From a checkpoint of a small transformer trained on Wikipedia.
Size: 9 heads of 64, MLP 2304 tanh GELU, vocabulary 32768.
Architecture: RMSNorm before each block, tied embeddings, normalized queries and keys.
Training: 784M tokens, 5978 steps.
MLP neurons of a small language model. Each row is named by its layer, matrix (up: input weights) and neuron, and shows model dimensions 64-319. Each number is 128 + 24 x the weight over its row's rms, rounded and kept within 0 to 255. Numbers have three digits each.
After each neuron's rows, "fires in" lists the words (lower case) most often at its 100 highest values on Wikipedia text that the model never trained on; "fires on" lists the tokens most often at its 100 highest values on Wikipedia text that the model never trained on. A number after a token or word is its count.

L5.up674:184151139123100110110162125113157089137107113107170100165122132147138133155152126121131099098086103137076141152119181131138142123121077142133098114116137127138143146157135121099157154136115108156127109122135140142153116125099100135137117107155118156174131164109173101098113150115146112131102144144073111129108107126132158098089114138122081137149066118132112148121093138167168111094124125124127096110161107126124161086135149129114115132116133116132125111145109142135144164132114142133157134141117125130078108136141094137141111109122146099115132109135110161140160132111123099141143180152120166087113090147146160154107127111125133140164140127109165178121111094146112146092151151130135142093126150106065123115150102166120138117154143157097106084094110106133121144172102097
fires in: "to" 29, "who" 24, "not" 12, "and" 7, "would" 6, "that" 4
fires on: " to" 29, " who" 23, " not" 12, " and" 7, " would" 6, " that" 4

L5.up1584:131118113136134156125094147130107114096136087138169156091137122099108099167167098172140155120126104155098119089134115134107057136117102127129111104117158110124097111135132130133105113140149078152162121139137085096146107115142095144144099150145117153109079149140148122087129128115145138075118112167167139124114146108094103080136128141106167127126112114086154144144112136086118136107164135144153132145113092114097118124127145109154161106107133129105120105102128162150120112114137119120140134109076106135141134123123166093143188137086149064124138179079126112135101122081123116115112121140112138129143109177110130140081157138157105153170142130105131133099086170111100121143163113124139111137124151089111112139154104175102114126114170103114106121133106074116147134126133120
fires in: "by" 23, "of" 17, "to" 8, "mid" 6, "until" 6, "and" 4
fires on: " of" 17, " By" 13, " to" 8, " by" 7, " mid" 6, " until" 5

L5.up652:149117104168092151115160116108154142124106118114106142121118109117163164108113152143132106157136153105108111117141124126110166169103090140115177096111150079116155153111107141121147082137130093165120148136139155091113093126113088100120123142097121124108139175132132116116126144156108112146140153135130165179130150125124108169148102112094122092122155139151108150126117171115167119111112137116113131126113103131154164136140152123103108180153124109119114132111134142157110105133123136127124139121144117099130082187099125160160107151122123116152078135160092136142107124123156155164142129121111114123121132111134105139121138101121105124123100128123137133120093164141131127095131179143135112108146103126130119119143133175099128103114122127109144120093103157116135116122123134
fires in: "0" 17, "6" 9, "1" 8, "63" 8, "58" 7, "11" 6
fires on: "0" 17, "6" 9, "1" 8, "63" 8, "58" 7, "11" 6

L5.up1814:165160079152097111121102122072113112098128095125159071139112122125114087121112083077113140117107157116143092128120131121076118134142172139122109137159109150131160150127092143209113105152114119091159148117111152106097183113114082119144138138146127133162143114132163103096121135133121150110133121130105124172096133138104110142102164177119134163099123143113120111130163137143114140160177107158130119150115100122115145091083128144089102129106112144128067148134144125154115107119123091101095130158105117127122096121077111160087137131132133106191167112102116169104174115140150084125106142134132121112154089148130178147106136153098116131115124100161160129112093105119113171112114095132082130113138126131119107123136133165080127107136154119134123142123114099105144131111097095
fires in: "of" 30, "at" 10, "to" 7, "in" 6, "all" 4, "received" 4
fires on: " of" 30, " at" 10, " to" 7, " in" 6

L5.up231:110165146141150147102125160123145104133116124130136126137112131114101115115141111131135176104119171179108170136113148123120124169141094148098141126078131155157170148137134145138119137128134112096149079157138122131117135082094126141175116068120132130100155175122133114149138153140082145125156151095162091180121077110114107118150152170157119146144122109135080138104118124103105145147107095127143137155143162147148122138159107183128150127088154085123083146096135150169136154145180106116164118120091146138121124137120110093156125117106136138117126147126144130126120105146114146148112104099103133109077125115105087107150125083114160106111155134137130121124099133156144143101092146137130094165123123076103126128146137145052112120075128156117069182172131189111102106135126140
fires in: "1" 35, "2" 16, "3" 9, "2nd" 4, "8" 4, "it" 4
fires on: "1" 38, "2" 21, "3" 10, "8" 5

L5.up1466:126139125089108090150067157086108121091150095146100134106148136118154107140149138135128139125123158190092142101107153126118109117114157120107114116100125116133148127099114117165163131175123144129130132121114143130144125101176126160117105110129169118158152162113100135108158133154110152142160105137083138128141121099147156101121130091167126170132119099126096173139151131173113131120121072116117128143133121102107124124111131191100098086145125128127114126105150126170128167114177140125130153156141131140133075103104164111107128153132136118121135072104089140131157137145126126114141101119124106110140156124151129134125129123128155149143149157121104146120144148122127100099094105110121143120097135155148168153108084146154082121145124156114136076130108111121131128134130157
fires in: "are" 28, "were" 14, "is" 7, "and" 6, "be" 5, "was" 5
fires on: " are" 27, " were" 14, " and" 6, " be" 5, " is" 5, " was" 5

L5.up1451:150154127102128120120103129137110119134146163133128138100132090125139096154112133134110141118131107110116141137129098134113147165093074099123125128108160120138161135138120151130071126105093140142145134134145116116120157142137145156123151152096143186131117152123149105123157078139149120114133100155138212162131157094100140133108107118137116136122165156130162116113141127117131116152147144129110155160137138131122117107139132135139110155125144118094136102125157152092105165137125149088135111126191167133107124126109104108116136113163126148152143119102140140125118129152097134146140124141119167117123139131118127132186145141133088147109121122074141119117130153154144097126098174156065162118137145175137110130150138138072138191115115079114130160146128143108149073125121156
fires in: "an" 99
fires on: " an" 97

L5.up649:107131133080149102136134099150110137100120134161128139150127148101143120144131115165127081082152110101107119138093154174098092123059125115121086111135122159133137141096127097138127107117084139113110102150126127169113144126104144132127122106165178165107109156110136118163109127133107124130164121131095057168121109124126079105132129110107117148124090130118123100114165188122135122137112138177113149174159151158149103130100053143134134119117169179082111101107156131158114108081146118148158140154165130127118160117093117110098095152113125115140121134106106172135129137102120113127143130087130127106110110117143160130122150161144136111111116144116124112145119120094147115121109125127134146154083135123168145147147126144107112142105132087107102093097125141097128130149139105
fires in: "was" 49, "were" 16, "been" 12, "is" 4
fires on: " was" 49, " were" 16, " been" 12, " is" 4

L5.up435:115111105073171144115112137125180117122167134081147149152126135105144115142124143121143136150125133125129160138124113078137125140150114157131171116096126114146110138151117142154136125127142138130113078124156132149161111099109097113103145128147115105094133141147057142158168131141123103126113117116139116175114135132184116109116120130118113094134130129142137146130100120135150168142137122117146156107123073185100124154157124129138115156116125130103111171138124135115163170116130137130107141144141126139115123070111078127112096124143148049134155156129139123111182135148140145112098106091154046104150123135119119130149125135103107114145126141118131143131153123115133141117130140136152146177155138101121121153106166146146146149135115147126140139092131122111144135113173138
fires in: "the" 46, "v" 4
fires on: " the" 41, " v" 5, " The" 5

L5.up2005:146122128163125107116117125103158126100138100127146108124139144144142102140086120147145141164103151124137130129150152148138181118131110130100128086130099110114117151110092135148121103114136151109100136129144110125091111122127064118105064107121175118110129094111154141134147124129093124109133107161096113100131145193152098138145144105062099098105155092182153109163162122140134136105126149141142120148138129132150161113123120093139115132082096111093112139156155135119146140155080103107103106132122136163188129149132102190125089123132162155118137132104112112093152100124125158099133118113159122161082102122130136115127127150128161115156091148103135118157120105127121135124133103109115135104085112118098132140119134120129140094147143143125152160116115136125127134152144110
fires in: "in" 27, "into" 18, "ran" 4, "entered" 4
fires on: " in" 27, " into" 18, " ran" 4, " entered" 4

L5.up1939:120162119122126127149138182124114120098163126145088135136131102156164127107140120148122158147101066092108097132123141126143154072146124146118110094125115139096078171150103093119129117109122090112137140128122142120120166133132177123141114104107141121125108137162077151068145156130141121136107114119150090187173121065105137141129140100099163143134155117151165121102153128107145108146141091162107126119156150145113114088117139102110140109142132102114180153121116119121107120110123069126127154120140078130115140121130089134141117121152170130111104113154119142147131175133120120092104172139110177075115076129149121157152104188093153128141146100140127132139117154105077146143140126175123141108086159151131147135165158143125133079142133136150088145106141160097105107121094138
fires in: "was" 59
fires on: " was" 59

L5.up1952:161143130106148121142131132117145114108149121114149135069134158120102139128155152177133151118112114133091128133120196173130119125164141131148192088120135100151160156118143137146142124086123142093177133118140116133130144110129136155133130170116094139127090114122125120132144140107088077099172116175130139104083159139161142170112144138118165117133123148117060152126121139104175090121134134140147123075117101115120127133119116134141121096128129094114105147158144109131141130121142119125124134132165120162116121118153132168125185133139162112082102147144104107119165151120113160131123134135157140117127079091171127131124148119113105132149138148107134101153170089109123163110164154149119139116117131119193106127154141110183096120135098150153111128121097124112138135137133117
fires in: "in" 28, "a" 27, "his" 13, "the" 5
fires on: " a" 26, " his" 13, "In" 13, " In" 8, " in" 7, " the" 5

L5.up328:107145107135144112153129131137173138158145116111157093140132158125115132122122116146095131115091095115157149082051140132099116125141143135090108114116146147103124132116104158135098128149097123138106104112132161147155175135139122161114099154126120147111092126123128148149126123137164142159159101090130101173147150081164131113088088082139094142124103150102105159116119160161119075130109087122149122121141197142133162136140114125155118169103133148087097161135148098133143147137146146113147132166158133154098118125098084118108140194106125127138164131140096153108164130061157111118073148127165202120115118127109140162092131108147137121160153158116142159110143126118156145094133084131153152142107170129174106129135126144110112156142135129161122127143129081111148115142112115
fires in: "was" 35, "as" 23
fires on: " was" 35, " as" 23

L5.up719:157143171089130125121109125084146085133130101136089113130134165121130111163135131136107138125117131111094105092114083139153144116149163101143118153111128161115169072144168137140115114088125140170106093100101130125136105113109144123142076145152141101112120152161152130139117121142141108132132128135108090151135137105135138128112124110101154117141096136075130148114207134136188130141127123133143107102104147138089121099158081080195104103134116127151118139117093150140138164135147128160174137158111127120137127121138105129172108165141140119168129140086064094117143155134166172093121116112166164129137124191146155112162108124108137159129116133120132131128154158156151154119125154093132164115133134115087171084158084181100135159124114162173127110172157147095128121157117152
fires in: "and" 32, "is" 16, "just" 15, "even" 7
fires on: " and" 29, " is" 16, " just" 15, " even" 5

L5.up554:152118158151110085183128141157155130177095122115133176131137098166138116127141103105160093133131092112087108125110123124126171166085077118119154116120080114155157094077136127144125120136121149121110133113168122161080123162062168088155179110117091105161107124119104093123124126142086155110151086176147095120128138148159139114136140138113100128124148113099061126120117142183089106133123090123121101138171107127148121106120138147115112110122148123174155121151112135141094147145106130088113128116109145098167167180152124102118066145126106152140156130152161133143110120109138142125156142159097091135148110134190126121109132109115148143126141112141158137143163159115159117129128139143118133118077168110140100106165096135119117142128162129170158148139156119116110125157142180
fires in: "is" 50, "are" 5, "also" 4
fires on: " is" 50, " are" 5, " also" 4

L5.up1992:112140099155107143143092120125114147156151134138070113142116170158136134074092071126129130121118108125102114148125119119125079125053112120127090103157143133101152113125158103113147108111117140151116157099102114145110154146138112115090130083088121162174107130149166131125113144112138095098101124093108200110146155108103121088126135141134127102126138119118165139117155080192103052092074107094132086140100106161138123141156103115138140154144129114164116144123138142113166137118086136115151103102145127117145124103088121113114134142151127128152090138139143125125117155154136187120085135168112102066109135168106124113088123152102146134157119128157127138135133068103112095133138155168161115143106112077110139092145118147139113119116155114132133148131132125151120140127124144
fires in: "is" 15, "be" 13, "to" 10, "has" 4, "can" 4, "as" 4
fires on: " is" 15, " be" 14, " to" 9, " can" 6, " has" 4, " as" 4

L5.up393:104115119152135154123102164118144138128159100127110140157115146154156107133119153123153159108156165129113145150159100151151138123119128139170105098145172132137107099109148139098090151164129155158158102106125110118100144156137097147122119141101131125107167099102085092138139127119103147095153149115132145090137095155111110101121085096136157108176115145113131133141123072122168121079131128113168150089140144155154176124162112115087134139142127139132147121100132142158143101178137118163139079166107121125122148160108095182093127148114162133120113114105134150120152100065130127077115136121120113151110141128118122139154135088089143148140102121115104122136118152069160124113159164142133183135169131123101126136127180102137147124083115102138132144115151123119106137123129150
fires in: "on" 97
fires on: " on" 71, " On" 17, "On" 12

L5.up946:162125105137123127090150124078132125167153098118108161147190148197131128169140088134128133122145111117133164136145137096131170123147125160094143115160141124183136141150132150164122155174128115102140083166125144118130141153144144090107159105161092131136147108101139146152123137107131156110166141088090141111136144120129072126110126113137154155109174102127136158106141098125095106141095091142116090139169132121120131131138109156121072108147158101149123155150157189116110115125140120106127115118146115140181132198098159147102151128132157115120145139141118148134136085142085090149140119104117131138120107118087130136119153115120132147119101148139137144102101141139157125146157144131122128147144119115133129099112138160118109091140136132108098074131109174159127163148118085
fires in: "for" 37, "in" 14, "no" 5, "of" 4
fires on: " for" 41, "N" 12, " in" 12, " of" 4

L5.up521:122104108123140161111132127097143129128143089105118110148133155091124138132139191146125113183119110149113109118132126152137126139148133184108103109127149155135144137138096122115122169144125090112112138111135129131086111145138103151150134129140113190088087107118137128149164120103126122153081118096142166086133133123103133139097106126123120115148106099149097118158126154146132124129149105132133194129107071145121112125106149116114150137139147176126118161081130169153177134124124141154108103103128149165094083110095134155095143136118118157120115123122120130098147185164102144129134138118116126156116177156148120110127176138153099118161142085147092118129128115117141121138099093093116143123136098100136139133126072127144124166101137135117105085117093156094187121091102158
fires in: "is" 24, "his" 11, "s" 9, "on" 8, "us" 7, "was" 4
fires on: " is" 24, " his" 11, " on" 8, " US" 5, " was" 4

L5.up749:074104128147141160127117106120128086080117088079082137085095123130126116131114133141128201116127117130116097139126143111112121116132137123134102119156157153142115132152134134176141105137150098140134079135135130120120170116104115125120096136088101116135169065131117105132115118135149124119129089143148152152135146089151106124145131114105125128086137120126122115105129143116137149179119149111103108143143166129094135099132132145097112142081164140148114119139174110150149124144094094120096127152127116137106123168122112140146121126135109107148137146107140112112136103134169101128155150112137162143139164101123165111125130123158146092179136153123133136139110154148141151154133108137138114136132164115099150123182091140119117101107118120113177133108133144128087103165105163
fires in: "in" 79, "division" 5
fires on: "In" 40, " in" 23, " In" 16, " Division" 5

L5.up451:162141133139148147110100175116121144106146084141154116098121160127083120130150104132191126156087131162158104112136121125103122138091124152123106119114142158115168151125080167091151137144117071161137141100109127115156128142160124132143142086178155157132151120094128141132115141113086133127140077130125121146097135117106121102118175107140092090145124107166150164134152116128114125108099125103144130135138139145088144138123117155163148123075123144155112141125125163118112157107152156135137123139097144155111102164149102109116129128120141105145107111129148110069135113172154089124146132140122137135130150160128134117116111134141117173107147131124137113095114156119132127116137143115157126122158132127118137107136154167126135121081115092133104133096124136129137152134137116
fires in: "is" 28, "it" 7, "are" 7, "considered" 6, "as" 5, "be" 4
fires on: " is" 27, " it" 7, " are" 7, " considered" 6, " as" 5, " be" 4

L5.up782:135128167133159164130152108090114116156123123143135125082108110126126110163100150118153116165135161150097127089152143127107116165148107162096119112165141143151123136141126134117125113105146124140110094167114138130145098107142113136140117142110116076136098119168149137100133119141102137111117134141168103097095096147119090152132081150136091140095161129127110142144097148116139090154116139101099136116143204123137126106132125130107145137105183113110115179093131113167187131132149109104139162097102102128108155111094089121125156083120087093078153090104124110116115086102158121127112108128154140100137101187085103150139087134135109145153119116090166151113128110180161096123094111122096138128094122126107117120124117159066118094093119170096155155123157182147175105179134154
fires in: "1" 45, "one" 9, "2" 6
fires on: "1" 46, " one" 7, "2" 7

L5.up2240:148149174111119115160092123158149146152147129175153089140102141132157085113149119110172121085122113149142138118134116119115118124164173120127171162143120143147143130123071108133152133164141108123098119110132159110145129132141146112134111146161113130129138144145127154149128121167099109132107161078137097123141145123109135147124066185115119154137131108111088141121122124108165134110166169108140128120139110098156146146136089169121090183143137085161112150091151094105152135137107112078119152118124163153122123122111145134146126113083137076077157158154106171120132125120128104125124119133090107157134127154136155111151100107109092114147111129104133142105090156141116065110126108114129110146091107119206150163134130140112113101120164149144107088094113122103103140149129112
fires in: "in" 20, "after" 19, "of" 10, "than" 5
fires on: " in" 20, " after" 19, " of" 10, " than" 5

L5.up41:106183164118176141072119090157170152112144126129160059144138135143105136121152131139159135145113139134097140120099144104130091095065128124141120135142121142162133155095102139100155124119114120150114133120163159092145109125138139129167090148127129122157124137124119110125145153114103155123162100152092110116116120119132159147098143140138119136128116138170137167117084180128086098151123136108125128089125110128100132139176091152116126143130114136172115142124123158117128158106136122127147171110105131160126118093113129121119091126147132133156149119120125146101104109152150130160165121143118156096109128143155134094102137117154174103133105181126138141094112104071121128123143127107088136137117146164116096173075139124080141135153124132114118124091159127104156150102115121
fires in: "and" 58, "which" 9, "is" 5
fires on: " and" 58, " which" 9, " is" 5

L5.up2000:114139126103151119138124102115110115149146142126144174134099133111123152126144147138132099112135115098165139166125080141111108154116052112122112145090118127135109094106168124171134115141140114078168151146120144162111159133099178078112129125152166148117103121148161205152101090119126121152132116125143085157131133058159120115147105142117119125108109122121129145126091143153122129104114162076143111149128141117130136111123116116139167134133119132135065106126150109158122099155152125172192099130144128115127144129150107136138091137135164144170159106110058135115129096112116148159148114096110101087152104117116140123154136194116115118101146133120123176138103153102141140145107082086131137142150114146104148097146162156142141156114117149068105082107116114124154137125145124
fires in: "was" 37, "were" 10, "became" 7, "are" 7, "is" 6
fires on: " was" 37, " were" 10, " became" 7, " are" 7, " is" 6

L5.up787:133152147112112119174112116088124154129127123084140139100140083128113128125155153092120095125181114128129181096154144114142084093130159150139136153147145135109104136142132142123127106106120087130113132138131158117118112078129109115139135113179100104142154135146134115092121150148157135129177153113112161140144149131102092143114120118141142147112128126151139148153137121102110114102114146131121093123129128118142120139121132153141121150115140104126119085144120174142123133112126116127115167119179121123174145090137093188175177133171106140129140127108116087118144165179103136145123145116120113123160137091124198135122129109176094145085130096156116105124117155078112101129119077166154109105070143109136151159113176155119137138170149156134131173142090109117141144092129101
fires in: "did" 28, "would" 19, "do" 9, "to" 6, "does" 5, "not" 5
fires on: " did" 27, " would" 19, " do" 9, " to" 6, " does" 5, " not" 5

L5.up573:137141132143126157096140145118111127125145090079148113119155123123177154119182162100165164141126106091153105085102143127161138140117078107168110140137146138112147148110094187093111112115113112145134122126126152094112138129178163158134148164116167141179134088140178125127084146109053171147118153134168125151159084125099159111129144113126095129138115160109141144139146139114161166048147150129164105109121156130127137120157103137132110139157135086088165140145116136113111120126132132127151085144157138153121128153143146133152101136101123125122167104127151151097157107156157110121135095081084105116093107132122114095147124123115167111085132150117107163114105150143140185122136125142149137142139116133150187110141144162106151129104166116115077096141132165102141127121145124
fires in: "he" 39, "it" 16, "they" 14, "she" 12, "we" 7, "i" 4
fires on: " he" 37, " it" 15, " they" 14, " she" 11, " we" 5

L5.up378:148151101131117120139122135099156113145126078202133152079129137144092129087142136051090106164109145165132144116097108126118088150129123114108117185110169108178157157109110140154157116122156142121105148101113142130128134141099115130123114123085124118117100123122130151074155121120143123181110095115144110080124104105117115131171128126144158165111114122149162157105140110120153108113162055166133078113154102134129133135156151130133156132121132123133154135120151125091179107100109111133140110151123136130126143127112146151149139123119164091153169104154137106127113118146103127137123131142148108109148138123137169105114122099113116138141114131125131155164091100095127128111095127102101121125105099125129141142146135136123108107147136139117106126085110143137094167123080106
fires in: "at" 19, "of" 13, "has" 9, "for" 7, "on" 6, "have" 4
fires on: " at" 19, " of" 12, " has" 9, " for" 7, " on" 6, " have" 4

L5.up832:143154127093161100134122108111102110118117086143139146124145132113123158126143149114141119094114084126158144114101141146140188129146128132127136066118092081070173118132098089182121102126115114101118088167132138140158121085109117090148145115132134115130139125146134078122096167077112097139180103094146101140110157155130087138126135163134141157163098142149132142137106161111126096110141111175115115130169146089080161139132137129150145117132170120127120138129156103147156139142123093113154136164132156115100125106144095168130088153183142128132151146132147191092088088110090098102146144108185118127140110119157175114148123116103106132134095160138111113145141197116156155156095136127099148128136114165138134108086108145122141122123151160154181124120187148102116153164175103
fires in: "was" 39, "served" 10, "in" 5, "serving" 4, "first" 4, "second" 4
fires on: " was" 39, " served" 10, " in" 5, " serving" 4, " first" 4, " second" 4

L5.up1732:104132142096158128128129117098157136128132146111127113092112174103142139132132123142170118103092170137103109103060139106139117136088146123113114121148114120088143088146121108166115108123154110129105144115153117096109131135142113152138095075180143133157120147158122176128160147130140142119146090126103113162084114108109090103078132122120081115145078137150121154067114123125171114104138126149121121143161084116114196074112143138091139131138153120136128123113100148143149141112138117157178171079127152115137103139093141120105145121119104133139124127141127130114136117139158128136152133128111143126130092132141138147159077109132123124149118140127134151107116143091123148088131114146124134096111147116110139136110115128136126159105101137145100079159136139141118130135152115
fires in: "was" 23, "while" 14, "is" 14, "when" 14, "were" 9, "are" 9
fires on: " was" 23, " is" 14, " when" 14, " while" 10, " were" 9, " are" 9

L5.up103:120155125100173108119161119092195133158129141142130116095194161136139153105191119154158140166108126089099147104127112168134129124161126158130119149109162108094130120128130117112097157152162138126145109146150114133142119117126135080115162098106113126129152140138144111105138168165156124121168122099125106145142132158136126130099148121083135104137133125156178160135123140093127138152122101165097131114165120114131144084151134102115176146135124146112124141114130149168151103072134124105126094115148102127115118152124145104153120140145160120155139120109149149081139135155120121080092127117093142150133157108146146145155148114147119143127145119143090142133079120111148161082122133109144126138136181125119162174117147151128147126150074116127121116144152106132130123100156099
fires in: "was" 43, "the" 16, "is" 4
fires on: " was" 43, " the" 14, " is" 4

L5.up163:107114050112192137143091120112109129158133108128145178155152125110110137091149142143155141154138158103105121120134110093163171133135158138126155141141152095160117145141133108155116106109179118132115123158098149128135113122113127135110162081111109115168115092144082123114170149139145120141100139125118138140101132111186103120131132123118135119137127173098112164151127121126134163159102075154090105124164151116161120165118148157086148126102108130096124125127127113129146123114121164174142113132110095105147136141139121169123124126106056153124117118148117096134126092159130093142103130078144105117088152171141104110171117102117139139154135158133153112126110128103101064153159069125151129129132090111106145149096107115117119103124139083149144131118166135144112084109115108
fires in: "with" 22, "for" 13, "in" 12, "has" 4, "had" 4, "a" 4
fires on: " with" 22, " for" 13, " in" 12, " has" 4, " had" 4, " a" 4

L5.up263:116149138125142106173106076115153118117100140113129118109126118147116108152127175151129115127118120125145136137112121080125146095107048124131132101117153145098163090153120155092121066079105109118136103151133086172160096110137128117145137079174109128125154102143126138117107137135125125164145153082128112135180117120129147131140134109091162096102087104164101106150145150172121110113119118162135129106106115129136102165131095140162101128159161087164103140118122139129126107104138095113130125137128218135166106128149170152162086124102103129095091124160117141136155159141135165155149121158098151165157103131118146109136130135150131161117167149160130123131119111089140095131137124150110126118163147112134093117092128147097113136110123138146138086121140155134132153152107123
fires in: "also" 51, "only" 9, "just" 4
fires on: " also" 50, " only" 9, " just" 4

L5.up2053:157189138110128145128134118178088137120096103111083137166139128156113073160150128124150119139125125126102103122138159137140161127121083105102145089163087110114106055107133089191119119108137108137130094093118102124112110123171145150115109128086114139105142143149119093134084129131148169132165138136125151182153155133138089135099101160144158132119119114129114109131101119115127187122137162083135098116149062107112115081082111160195116133117127125167098114103116123164116151120079086119113137134143150153130149134122091127144181119108114140162167092101121092123103124142150139104132111089105122133153101145150149105121155149098120100110150113062109145114098120131126133147128138085174107158149124133105107127136090157119142146103155126159117156181087132126145152117175117
fires in: "to" 23, "would" 19, "can" 13, "may" 9, "will" 6
fires on: " to" 23, " would" 19, " can" 14, " may" 10, " will" 5

L5.up2242:131149105139133169156136199175105172113149117127149060097168137135154123119134076154160143090150135116116130078162152092139093153168169147121126101127153114134178166184119115114162102150103124114135111120120101115102129144119144078068134153106129131191128115147143149136135117129140126105106108145175147110138103118147169141117142090127156117118153117108151150136111129152149139142186155114102109136143144133132113126163089103103136146075076077137134114134137116127094161159126130132127137122119129129105102106090057154137119118137162124135134119132101112150108140109144130116129109126121155103172126109157094127137132170098104098150126120142160107128130101105138123126125138124098090129093153144099121131115180134086099135091108104155140130115124132135173090122130181
fires in: "a" 88
fires on: " a" 63, " A" 25, " C" 5

L5.up1506:155088165099138103131081111117131139124121103129150133118183092146118159125179114138155083103162086131111087124144101086126205197144157119100131078132162083157131140137145088120137133125134109107122122118112109098159145137137148137140120128136114150148136100134112123126133111111177112135132105117145108163117160123127153127150099158141140136136157126100082106194054144151135115150143156096105102153137157156114193169128131149065133147101086137115132154137112145137100096096143094108118129134119089128139126120112124123160156148121124156089102168134168114105110119128081150104145078127084162070138129131075118147124149112121107132146091154119155118128156121166126156116118124187090123162121118100114134162126144121117119134121132132117090152147145121133132101163152114
fires in: "a" 44, "an" 10, "received" 4, "during" 4, "first" 4
fires on: " a" 43, " an" 8, " received" 4

L5.up2123:139092101176153141070111141156182151127134142123140108119121174133117107092122084167163159129130134094083153115137129134130116144118099131129133144097156162123137121162181118127134132138136164134134093131126133152067111092125140109138162102160136123099142132096141136131111108150064145164156133150117133144150121119142124120122138158122166144137146179060095104147161120135130134159188102106112144110103120098116129146129140171154143171180141133141166129096092137137200115083105144135134097113118122162091125115138114125105136106123125143100168126084163141069175137155127148130140136152131101152099181131154114125152112146116146156117171157130107140116140117120107121134125128095134122176134109112118129144098155139138154104123155133106135119139119118141149131146155092
fires in: "he" 46, "has" 10, "also" 7, "she" 6
fires on: " he" 21, " He" 19, " has" 10, "He" 8, " also" 7